Weights of a small transformer language model.
Size: 16 layers, width 224, 4 heads of 64 (1 for keys and values), vocabulary 8192, 10.9M parameters.
Architecture: RMSNorm before each block, capped logits.
Training: 242M tokens, 5113 steps.
MLP neurons of a small language model. Each row is named by its layer, matrix (down: output weights) and neuron, and shows model dimensions 96-223. Each number is 500 + 50 x the weight over its row's rms, rounded and kept within 0 to 999. Numbers have three digits each. A neuron's up and down rows have the sign that makes its largest values positive.
After each neuron's rows, "fires before" lists the tokens most often just after its 100 highest values on Wikipedia text that the model never trained on.

L12.down429:441535370481464519503596572540427504512494444506559498501470429570483552489427620572584559468482437527546474501563501472535467521453519482501360486475366465465527561527493472479512477443480497542534473554553485548546473473497498510467501510536433481592522520538547535554567423458451517451490511462500450438621510557559461551451455433428529589492501573475600507569547505546487472534428
fires before: "\n", " was"

L12.down223:426500486486403463489501552418570443495482571479556554502479513466411493475520488515443450517540403580534553483557536446384576439438555494446442471404451539499455440511556425482482577556520479556501492599557538482496454414539587482596376447448441530452468501554485391443418476483465543523458538526484577519504499483553419580526422562491568615520477474495521475513497455481564507496532
fires before: ",", ".", "\n", " |"

L8.down56:537495488455447485512517479628486489536455500473542450447539567553559449474496463521646497497562670481497509449498553475474456492355415533514472482583519383502465447491492487525468554554571583477492436480492486531572449531459508520576461524557467559419528529519449527506468433502528499554429504451524575491524531489546486372529520531526413373462483544509568518485455451539524461544471
fires before: "\n", " the"

L12.down212:514462524510531440471474487485444510439564512490439517501580444348508556470436406563476580558447514472475467531517510482460486455481457477527459427558557468501425488484552511485535479496484526460471491596460569574493521451504501434549424550518497447489533531468492471474418491581522490422533579510435536544496476596473470462375468525568474498433520492527447476497454432485493554577391
fires before: " of", ",", " and", "\n", "."

L12.down118:565426509583460447576481501557516536460355486446545550468490450566523525526474544583604515555604565474573491536426522494505492536552420476473439492521563448503476484455613511478505467481449504475536597519538533511524575451502630457475571467574448513463370466505449555514507447539489483525416440431504489443541476414512447464478588532474535483431531422536434521455475442540593494482552
fires before: "\n", "le"

L3.down287:624582498496453526441522513503486527507532576540474583494485551540513537619479463611431495405416510433509482593523492566466448498563500431477493542493599552481558531507494518434475427431397491536497536449431511485526502506524509508572446454472498501425491471497527526541484509504467532506347462447442495516476473448445417476576427452520497523511501550434503530529435566561505392491466
fires before: "-", "\n", "="

L10.down196:456474480493581588456581473392535424412598529532615541531533450556590472488455509504448488485511502507488444531417517451520515490484536552452496491491468486544491591481451449504485502515489513384427502520529531434510461505465493497793451535547506478443505571524500562504494501505532429560577508594449394492476464535422471522485353429501512520582443538548509483504469551464514519466447
fires before: "==", "The", "===", "In", "On"

L12.down51:515508587511521405453519443474575532532554479433471540564484511521664599493467533432459491557461497525464571433525551503388529507594455442465488521510452553574497487511503512491478498453566427443449459521471422469520553461455492451486472464569424526535473508555523502537384500568537519535464534569513532422576504487512434532518513557533501489486540510548539528527480464500463519552568
fires before: " for", " a", " as", " in", " his"

L10.down102:388487480564485465558535501506432494357512474510483537413507410393515498456457537491581506518514480503478526519472514515533452498605466454479510498510558483490501486560518502474529494370499488475420470476452480414543551513501596420527477460479504578477505530519413568499371544510454507490512513490441452449472496424529538558560535495435605456486525534494525545505492527548499503532410
fires before: ":", " |", " votes"

L10.down401:551407474483486465557459418516500500548434633423453420499563470439558454569497509449395607544429477430479524522500514524509462502508574586502508567520487461472494503557576440518539461437508513536408620479503528417506489591436546486515500464508502535472540526529521473493415454535468508589439506513419523509472478530432417605565469463537441523509528473460551493457435480499533523454480
fires before: "\n", ")"

L7.down256:417451563436414432417526614519528463484453508451540534467493505483464596522595491504424500535490558595583542545440593531506374433479521479564483503463433493409491464566482494500534460447432543486471427505442473386493496458499439513533505501508467439518501428472524499468469393459472525561556412559458465495600503586478425536617453401491471479515384549504644469537517512480533492409467
fires before: "\n", " a", " an", " the", " is"

L8.down65:521564472522534502426532515513436422525501525513495512519590373576432582486430536453613534454454500513473442446521485536514482492470533427536554611484447431513477480470528430510528516507498481431532507414455481516449439558485536527570500473516418487445527441499461567572414470510494454466396545487424462525512424528494483493522560464437520563488542495375532553495425561553539582503495
fires before: " as", " |", ":", " by"

L6.down395:447472472425508461436511471583558545436424595488458457508430492436503591450429613469447415456428460460414446577488516557479475474434529464530484484471528497435490479507457494528511475507553488499492480564464485497372500376486498523527547453626526486540558429508487424472466526520523506522564494515502513620536516482532519601469572494470384552495553516517452465374465479467569511461497
fires before: "\n", " |", " "

L7.down1:448520493479497510529563457535484439491453488495490479495458491521511498502487501413565406537516540547421432609487527429431525511523479426480539504504429410521489504557497502542575539459433521542471392532501508463467509473489541529530525473609463485454491556503475441464536485545646530557472624663501538530540473551472506592483574506453457448544522509547552540474428496543525540521539
fires before: "\n", " 0", " "

L12.down363:481559592463505441573506486465502431466571464537502469437519437491500525439424483503436469572401483530518563537481562465489521463446523533473521424533547568443445460489488446510495444534504541514492494487484499539510545506465534475517495477490489524494558540476568513548547495466533575554518524493496533470451515467514462458574847483555438512394556537492436510540560512508517496462492
fires before: "\n", " |"

L12.down84:561474467540539392473474434448470424469492542504475526500536572387461468447473580473586560517499499484474576567401479552502466570457539503395516464527497419550501508503482518504454466528444619461512467479495461475437485492579546473532515510550506445373478452444521456473445607520437457477487525515493357465483498529482484451491511460577511491412506548455460540501511559486540555477489
fires before: ":"

L13.down166:473444530493404476522488530508498483530475420574488529627500486516558474520534416471628536478557539419598480414472521471503490501506547511421446446500523349464490508481507480524556441496514432498522472498509537551500510521466561371457528427555489406472379506401422439557473408572549538523522556543426479432555479559553503519447378509533463592558499535490481484560495446509443423464460
fires before: "\n", "r"

L9.down334:462486471615505446496542492481529502444571582485519597559477539514514543548470515488494491397517485486458498426485444549523504541441470552536409493525467517502522490532526482506529579568470479563518381466426501513575529487494504580557426446556378522488498595526410542451473488530499389543582459459466526516614504514539509533478469442582492487547472551490595530425607512507406541517541
fires before: "6", "7", " |", "|", "3", "75"

L12.down193:532435392505487498555475526537491428588531513511492442501471445525442501452453552517589495446570548581500409418429474510587435485556510501510508422475552441561486533443467524527507528438530444545565546488508491522398529439436588498566505494499456481454505483549532538545542497515594511503522466591500431461484532458413527481611327534498442509416482543566469519550583425505513504470510
fires before: ".", ",", " and", " in"

L9.down293:538517514482508452523324454460472427478502606522426490495502448465506473468488631496428536520585507356499610496475529512523514359481510374458499476514508497420423521485446442480447502516539469506480443517470432507543480498488560485608532550535558465438533505427526500556410538544524532553472580470525493559476436555449509548539538539567523421466490566581468513537484509466473575464463
fires before: ":"

L7.down444:425496493508566476406566484503501488518524477536511630484568479480507477494376423634559537489509518519610544471529485490457501553565468494445520442430514503513541415481490545478552553576557445516464542549424488575484567559508585579505611474481488584497473557496559528538526474548479493469459496434406454503589392475544376498579532510526516538447512562430546417488463467499477413541486
fires before: ".", "unte", " |", "vo"

L2.down245:498462530392565464612535498519496409445444520468525482467451414499585535447496427506445437512480525497488572351500494490509497472491526503567508518403561448437503580480522468495550556529492502455507415526495505421469490448481509528599521515440518446546447435467497547479470445449469475494478486372570491462582467495568453484516487517581550485432490464475447433606506462532434500588462
fires before: "\n"

L8.down297:430484509401539512597373450542605481429521519494570556561588489515492510465480400507492446495471525499456564462592490410585498537462426433532496478528462404547511478502579477490497530571519445454574488511534485423495444548543504518502513601530489548527534535539557414549481499561485514468470516468501583494459424547523509491527397489576476641552487531459477419607521501462515523493516
fires before: " |", "\n", "2", "°"

L12.down200:496506481490553562549496531443399511598558466496493485451551439516568517406491428614472491510441544425581541551532490513607482507493488467530505566458451461441429515518495467506451531537531487542450491501533530542439500528481444474515470453521454520545531561479477490452535521565543626438574424526581513548480560487610498491487556506465510539421507448510498514391459487535575501411471
fires before: " |", " =="

L2.down177:458532461530522576488429439534467448479422522466583461455477502456478580495468527452478387438466364493543491468564542426465489427433574488471458515421475530506514569560466560496503510602447492548546449466415452495520467552486531558495441508528570523552587542471470469385534598465524472505471573329541554476421468520506527536483489518627523527563522462449498474493475524550460512556455
fires before: " |", "\n"

L3.down299:418498445520553546587492582552487545498483499429523456446513483494501537437568563504445520515502464479614412495456433509502522510408581502547481416555486533606487502581520428424483557498434467501529500449423389570434548482446459461571477491516565456447515514430539477469554491499351469513450524526545526598513585491532495418536552585490500522460519532491492449515511501453461545492465
fires before: "\n", "|", "-"

L3.down194:542604489487471547468451507498511488468508547476464623476514467503561527570550497536448416567492565577507480467576483493470492491522459491460500571535435495464516507473485507544466586528525515537494474544391507477559572524540302449480453486514504477451529488592527522443564487481623481482452568543561547476542546442470548449476593486459444470614493472508515529435387559417344505575489
fires before: "\n", " 0", " ", " 1", " 3", " 6"

L7.down81:417522533598445436514396462581567593524363573545527467540486508581465557514479477523449499527581544567430559429564395499487530491460514474539570543506483457481459610468557582503601436580460512443467551427492548458466559423484463482527483552469528421377415524556485496489473486581454491483545519450499447406525505465493576547555538513500442498465491534527482507526512562453515496475474
fires before: ".", ",", "–", " and", "\n", " to"

L12.down18:559418421521528556496572422496522530556506456514469512470432501515422464482522533536543525470504563506469479526435481554543542500492512450511508553477492472469572472461499401498581521520541458507492509452507516521514608482561549537567481599472540554467511549540436536545508530513523502553553474484534483408517441474504504468484585516375519420554541455522498634496492494523489559488598
fires before: "-", "\n", "|", " -"

L7.down260:491427420494541466478538416437547533472475551492453649524575503467596475458336434490511502644491482563540467502525431532527546450471559449531484539517660548496506481501461531498453498486501513595474579443454471507493454527510571561544593472544410543485495500507593486487434554522547555506479470472451500558511562530499524480526369470571488494465522455435483512498538482490593498463511
fires before: "\n", "-", "|"

L2.down380:520574489475518504505579493559460411633541584459475503469455559513512450519594482459450518496504492404537605556465588471549540396554507509495473476511576609497456447517475551460488469452492473560396605490469530538535522522474547438575496475514469512474566618520502406503512566546497525495499483556505549513384483510535426599553529517599491554472453526513534436462460609442539420523358
fires before: " of", ".", " for", " games", "\n"

L2.down303:469411506593506503520546375451510484527444460451528536487452449520382589494515513475526548499533444507531547507568481568498577537503440460546517542495436472436528474503560528574522563641427511575513488505560469583474526442490540560501544456481461450539471464508495565389495471471487470465518474481485459466540529415505566421481415480562397532480545519473562447597495466503473437539456
fires before: "\n", ":", " by", " |", "ural", "ure"

L7.down12:535554567443480534423520565559429434552481456515465488509468513468449475489563525489566432477429465499493436464391445427487522480569518573523527577504580473535553485492541506422579476514538516560571488508488512493481515535447570525485544464464468430509412472491540505470412474506478472425562437443548515470530565510444434623515416519507534483465525477419461404514410528491504428473576
fires before: "\n", " Votes", " Notes", " Role", " W", " "

L3.down202:505517494460496490489487551485623578519462536543461474516498436577512522454469550433432476432469573494453512604521455561444505576540471498494499401459463520359477512475559507470483452514544459579536463541575488446451541467469570448590563486457511527430446487527485492508549492467549470594556569516504484527530483607414440451450415493473458492531465545458494504583508505520395543524500
fires before: "-", "\n", " ", " 6"

L10.down210:570502466616462532473518508512555497536523440496450519513500514399569531587575479557476550471484462440553518481553438448493572604465494521458575489551550587505513504502515544531565518519561457522557457502460576537442545439505506569474441529464553447509526483516504485491461489531474573453511507398523583483463396511592380432528538505502547508514567483536510484347351547450461488548477
fires before: " |", ".", " million", " in", " ", "\n"

L13.down378:439506511554535511512510394494485553362566489483453476472518519465487560459531529472568465553418520559447571484466507501595552416425519516466514467531547474371456564546515539468509508535520509500416412537485508449521514506551537432583464463575549578519523603420438555522468523485538549554486603445513552538525477531490549497448547602591575549548537546552490491432539502532573508426447
fires before: " |", "|", ";", "L"

L10.down63:448374528499537532516461567542449557542448504557491573438506467575429491525482529526407463442458524340500438490487540564582556422624508437558531584505519462507518535533456533530510403545584498429504493487597498444507440557481519502589472538482519493509534572596546570555509509488488500528542523397427461495360422527477504428476507501396465512436460475485440546494499452449534421442523
fires before: " |"

L13.down102:437430544483384442518417502433475505533456483443498410491510473549556507464495559459562554431503562528457578599512507560538474454552575485563546509521507519529408525501544538534441550397501550500430493427463461492462522438494466423599489459560393440493424507438478441508513546519499523433539422415506555507573523508424565463575497522545484509462539472553442454472520541427545580491558
fires before: " of", ":"

L12.down447:521518459487512485446512439498477490531525598567501325644535584483509539523615475482543461537495444492463526551545547438445503468482471519461490459499463554506517489581496465447458468511459452545455487513457528477453535538506564506522569539526438453460527530566493436479493403561455585456506606508546587534554411574554507567548442429501562467482487540570527487487567537501500527549450
fires before: "\n"

L3.down312:497607499586409516556512534539502453420496393536493542553488501451483473484528523548482523463439491544590486553530489530545554506718492443494542522578453488530559557515459528485520464554507495509465513455380517461449558558519535554487553495482491522511488526527515445520515550508521498487494493459422504436440388522482433542488409556429548531488471511457431544352506490560509448556355
fires before: " |", " (", " and"

L12.down326:513530470389488536554560475429456559412488405469429649436503513474443514523539515527527545475476493481434525568509436472521502508461499532478543506458458463520491504484558484502613545489501478499424503513513532518415542602486558535654525495514525475514500501570486507515495554483459545464469388491565471497455417459511494536566460527456502547567490372595569373569499514522417366508491
fires before: ".", " ", "\n", " |"

L3.down408:566476554420452543570437452431501441470534573474456503471564432415545481506600575563598544471460494494454582475495620411447528485509524497495526489483403514483482528444480607482564522537518579530531497507530446520510475510525552483587524551586530463628499548522492542408483472506554480497396448478586488488564493556459477481509379461521496435512465429538539450585592492494473462527528
fires before: "\n", " |"

L9.down412:559462444486529572515433518467533558478482536564553463587482476492521507502541491529427505548406578437479435495440531453549532520492482484474495507527465518522455602463433504514413513416489444528447443573621400444435487609512476530541410479529580519428546533451582567485556514404557492602550453484551455457440430410490444517474469425492517556573497439493423489497468456458536502532536
fires before: "\n", "ke"

L6.down125:371588417461550555480532433550518529507464561584553458465500450502462553505526616442494386463508514565436544546509464486491507487474493535537465575516528471554454495511464434518558504519404477492534522502493458448433375461472560651493568411643464515510496437494548481502522462538541595490570539548463575631536468574427478606503639481479494511513519515551460526461470591510551562559460
fires before: "\n", " |", " ", " 0", " 1", " Report"

L6.down431:470530507424585591473497419499463475515496576541525512536488509490467516478472539485546458573478532506469443525454525501526455570489500560460449409399495495443507522520555525533443589442389436518448545443518476512534459505464509363483510405625554496505520455491558431595580457516574527456473555574507587560583478497515597484490486560432441450517489595570451490478319464437512513490597
fires before: "\n", " ", " 0", " Goals", " Apps"

L7.down367:483500530456480426504514554504522565461485457477488463517429579443465487485543549417500493517537556571549525483489564552465455470442563425541520463499488529457520537579485508581533452546455587372538438494475589505417432457521563592457487552559461454498476579496436498426428451554533494466459467576460503478606460486532476567565430615471509421457579522501555520411463485450491526462600
fires before: " a", " an", " the"

L7.down268:536478438417532494471564473475518504462512566507439586511495464472463422579523493491400503557477409507401481512500432427465534551508488468520437541478459507515493515456416493586382509512545533496523473560451559527562442586470466477407482542473525406573518444521562428520482536434578505463429475474565585555590538445470507549489478519529450441509462447633464518552462499596535498465546
fires before: "\n", "-"

L12.down293:420495532487432415467540466520514410454520543447551524466445495507471467457458545513386532594482479632501468527531524522463403393484424436520544467430498538536585513571510501523489445487495569498483467594490453495454496436487522479512584486512402441516485476503545513492488390446447535556417469543450468515547480428485489552466450522514517488459450496502487488542502508434363467555468
fires before: "\n", "The", "==="

L13.down257:555510416616450500528546473553445442527496513510469496616532474521504527489516545482631566487485475464459481465486491507416498490530514540525442462503502504566542577478502593496560497429489377413588431516561567505556544487460434555557481428466494534538491503514573578483513460544406490490476500410586424413433525446494522557437441525399494423543432504428505465531470495506565390474507
fires before: " and", ","

L8.down101:557510496441510429489540549483487500511514405555472494557553469460551416570518465537491495507446507470436552527541508490515472530432524506429510418593479424513575523490493544474511477489543447530502484478554467570561570553456515503515469498451482455552452450483505511557507450442578507487461471484539505505471487473538451433547497596479468556471465546616545525459572472489358401450474
fires before: "|", "\n", " |"

L6.down329:466475433533456507384465502471533509484465531466457585437539494457447528452465500535501595433489403568604509545521458506451513553486482497472409515507491581421456553529561470450481493529494503599460379535421571522482478547559618510542464491588451436507437475522569464488454474531478437482495369565428411505510564546440486548509533533534473570554450552561595498538531546504509497504494
fires before: ",", ".", "S", "\n", ";"

L2.down130:466489511410465515614454516506447419453494426485483529550525499467550562554467497494498562557493535539492494490473407471448373426574432522544498610528427454458485527518415504514508470503579530538464574488566413462487412586463588476513457572525462599500585485452439498510523598506575467486441467486453458480462553416489429492491456496452451479439491505524521480525448602417450481548582
fires before: "\n", " 1", " f", " of"

L9.down164:497447539485532510432534509510569456476459462479456572563464488494454460551459465464509467515506443506496571464525569538540558453532461548578638578482535482513405444463498504491491594491546581562590503487456538500505474497485515546533405448462472498482473514475504664499421496456450544537526448531602508598485557540491575533571474474587543574536458532406539432458600406449567410467463
fires before: " |", "|", "|---|---|---|---|---|", "|---|---|---|---|", "|---|---|---|---"

L13.down272:423447436540486576451461488619586547533503578465450475473503433462552510490433427435544435455496474469512408526477515480498498483460422453501539421446481525566473446526433466397493546534489427547509434361582558495518559444532484583471499447503532397441510421549544461348463472515518447577392518536540459566425538467413519478582660502486419505488405506558478452533528460546517485548522
fires before: "\n"

L13.down347:342546508538532531446408493427516530504462507528529496492419466497469511443539468585506436455515527433481541470511577428515518519487469555428568453518549445509490477444596544514534567527530587465559459550445465469466489475569518509415569461602440601458498481393452495485545476548468477556495484445532465445519536523543451532520478557520502567508473567445524397558535561535534488445466
fires before: "7", "9", "1", "6", "0", "8"

L10.down144:519528474581466476567545546503627503538448530471474402457476526516459632545492526459401400525514431505477582460458458478456470457532537491452516532568502526459456476522514589463451496524469498576537469519484573538410612465516553447570462534507518578420585605445557460488470505508570544554521543515570408548515517627499562513436487466474523525528530567510447430372484456472491428537519
fires before: " |", ":", " 1", "–"

L12.down222:509471479481426538493473450488505521459492444534529516578517465423568489414504458555537497469458439501466486505458455419427565530425545445514508426436482468527500456553581454507502466536478498513521514474550503566471426364607457446454491435482470469504444545537480514431487486546427533617443461450599492502465587542471412581437559549481524615499491585592486510533480562417518458525576
fires before: " (", "1", "0", "7", "2", "9"

L3.down446:491513448430503488451539586533638448530478461493530376528536427493504497463448547496514543507501511448492539442466549550416516485527624410587535358472505474533563578500473472533468489455546493390600518456545501491470563564512502476629578484512498480435465450499490510518494472530423497576472498403502470557551537551477506555454537589522527458533501560507479469563515512450472531510451
fires before: "\n", "|"

L9.down166:510513520373620495478443475502422506552481494493524468529449545501547528477581462515544591612345504576518461485451496529443443344485438457450509553498516479523530512482540388595571413447466544536476505494500508463459499493609443519408431566517555491522518486480550495451476365462455608463509526577473493436534630498502451479478518482513477542536496461525500447532434477443448507433483
fires before: " a", " an", " American", " Chinese", " was"

L2.down217:595519445590527524541486499539549470553544478527517508490557487526495479522418503522518537527391475590544529508508491348458420593532572422435489505639540486441477502471529576603523439464443463452516439504502620510513549525508540504476507581520447546503554539491514545496481513512413504535547480485556498519458453496387526509478540568393433505522491526546426445570503494539470488546436
fires before: ",", ".", " in", " and", " with", ":"

L13.down181:493454571521441480495494485589534485539487490444427521498488542483440479505486599488426579526545376598498556487461459429491446552528492488473570458487537535556446448442458410535562526468536512491444455497481554559423436542490471485450467489476473472549543504496460453544443460440492461521534500447522502556491550522538453559509465471605498450492584419474475562529472445551500442501495
fires before: "\n", " is"

L7.down133:473442424494538522495403459463432505420519555540551557448477426570493370512520507459539547455598447534578484509552521468498439524591474489527540504589465470538441562535527478511354516501532575469397572502571548462525482539487547421462446539514589496449455552531509503451479586487574411526450476550508549539493543407543428523517387399530487568519487545498542589458510554462494525491535
fires before: "\n", " year", " day"

L2.down434:451519490503535471529433446442552541470497490394485532511545475542492533510496388485506427563471453459550519518428503477543519549459531589461603569526529510463546462524484607499474456542412458495434507414434564491518488463443509514502468520376485493461463496450610427473517570497414557531572459453502578529550483440421455483495542658523454471465538483428518502504470487482522518498434
fires before: "|", "\n", "===", "-"

L8.down73:497435495473590492477565387474536522439445513404479607549456509397643529521540557397543576446524543500511525520452449544529501552461470410446474522530450519425461574507532501498482519518475579481480488492493597521474545500511557456494530429537450515493404487561465539443487474549507509646514477468469492448460484466657490544488519471572491508541481504479551511565537566506472423590539
fires before: "\n", " (", "})", "s", "2"

L10.down86:470653571552505528613469530472529506508447567515386551524517509490405469465434442418410539478495450488501544547490510512513407464502516452476505431509520410556563521531509574508457483491465574496456525494589417531563523468445613477628532481508527533470563456508446490444583484443461441466461514486519482586426423479504589506536558504499527496455470579534424450497497454540574492528431
fires before: "\n", " He", " In", " The", " She"

L12.down291:471369550450501467521520514578508486475541452504558485530581521471481618514542538431503483496476510484499471456615533491493455460557537557449472502488545546466509467569402478493511458453601579587446474437490464597472468546516578522490541482555496529518543502504659506505544418579556560485430470422486488497478552609504508513546403551431501510465530504483452416509597386520547470510478
fires before: " ==", " ===", " |", " and"

L9.down153:443528556588489509550495450515609495507466535510493529400499497400476563471485502435377489452477520564444495536494506527465548455526464500417509440460464498554467496463505472514521424522430522491436512469496520534502494501471626572735523505543548575455525400473508484476527477431465477544463507532581499490483495458489524518467459452458478587511451510491445426500608464478564560439399
fires before: "\n", " The", " He", " In"

L10.down361:509440514474461546565515489529430526520453457524497510467546525436523559394440513621444465471581434540498559515526469469463410459528531591569570522501604571411423530372512561537449503550516448556556451510416506531484513420534500526514429544492484440409483574537552503457550425400497493509496453480459516553547413456498510587506410505556473471496502468486451377555431418469516500512471
fires before: "\n", "er"

L13.down309:450409482502481534430393395420614511450530607535482458513509553553529496523529412478541507425527497497584592515445453484461514481564528465475489452460505458500461505526466503453521445499505473498504458464547457499472485436502581497551486482417560487393428503572430457496472482501510547484501552472596448575530610539516544427530522464460528571499495485560542494575496542446427496474550
fires before: "-", "\n", " not"

L8.down221:528473539492513533558542528515502487515451560466431470534455508503463564534413437516582457612384499482511549384478478470382505464428507474478554555435517499516494571434581619520572463512544535488503512623388527539443501534496515554608491557554471485528547594531539553441466561430461503474588450553435520520494532514464492456516488549437429524468441430452438549475590578380624457456505
fires before: " |", ":", ",", " days", "."

L13.down170:416538436525457478494438412540534482455503480440490472616482513430472431543553496525474443522612528498539506513555505477432495439463489428490485440514522635512473484550396611511563526544521505567568533499502443445578433528456538548541536502580574380520537385464424500422506476526539429472479514506418576473492430501517455502472586503499430456474486453551531518509515480433430412581443
fires before: "\n", "-", "The", "==="

L2.down262:397499547478441550548538508405609549505461489498494489482506477563531504532498450457436552502526492463574575576554547588487535473540469526471461495453447484452505521468520573538483405526516471482534492509592498453549487502440536537603518460551483579497433480513452551555449544459507496517542514459516458423527539608484503464484392477459463574414540557381408500536564502572441479523470
fires before: "-", "\n", "|"

L12.down205:471511635533473412615532537573502516494450487465571517517452459482484519427435418574458479549564503481482570567470441515586459481441482504469573586464554517519477464551589489459512474451462554482450488542545523509445523529409509528567382500426400546485535581523536439498467493459553542457450578523490443593502455498503472548515527505444489502463599437582553586462565561305473449429552
fires before: "–", " –", " century", " and", " to"

L13.down442:501531456386469473534490558521490536469551454532448413527463390521483489539456525493628585487551507524517488544544477531500507539478493531422453549472492445392388581549504473493541557458520494533461510465510481465448465394525485568513558499539533427430494453480510495446480468612434642511508506499516599502503566467520435494438457585498609540427418452472481532500430483391520556429492
fires before: "\n"

L8.down384:486443558595447504505458535459507526492516449446468462519486519520470376489548493579564538468521571507501364532507461563517506532484574575508484565521500511603427471562471640500488610544542484498528552551412540530501507516525391593443555454460494571469462548516520510464469528507460552457449489500518510375499557478578464595509525461533450559489578536503492520495513528514517582511518
fires before: "9", "7", "0", "2", "5", "1"

L10.down32:472532533452482517462477482548507519470509463453556448515503407468479497541583454545503435419462454481550536565590421477489528470534454467540503496520480498566497573531551559504511565495493499542408471491375404528371516470470436482505531496501521476504478543503423524518537419456481419509383432577519390474473493471548441510485459448554481440469497552411500524427522501565632448384560
fires before: "-", "\n", "="

L10.down165:465486494501500493469441499506481455529501513474445527451454482544435361486539518534508491463509492525587478474452461454543512558585503511475495562473531491598422536563429491418502415544609543499446524544526469482454416441562544602574543595438504519561509456515462484544516540491538555530485494436525385397472495486520566422519454431547494496425489499462477586490559472580521493465395
fires before: ":", " time"

L6.down21:462438489461431459584430478419502481545489492483452491534520444541449409582485533440471487489571522407434509538524460517539531457484491566483588544558581473560465533533440564528594532557416458532432496468492553496508482566469447598553478403518553574478604549476504464508456488506393551500503480493551539554546493464543451510506502577513496550508588477443508506544472492493602533473480
fires before: "\n", "-", "|"

L12.down268:522513418494441536467469407466552473498559500476531465471502501494446521453507471539599576502497433689489503495463458469541458508385538484479547367524626394433387517540531620503531520511526494503523520500511545462495533502543470519591515530536494603481443461447489438482442477470465560556461546603518479461533554483580526534524651575549511543464539524511500496483487544524483573471455
fires before: "|", "\n"

L3.down382:512518467571540562460461516547417475449511466448507544432525489547503556506593520534430443425518463490444531560581506454488437530528423478543591500571571466525603494430482513446479422499467415499436507515508476447527473457442373479529450434440470464518534435621521499530372462541536546464658529528435551558464406498452532487515415462460500547537445549532577562493474508492512451430491
fires before: "-", "\n", "=", "|"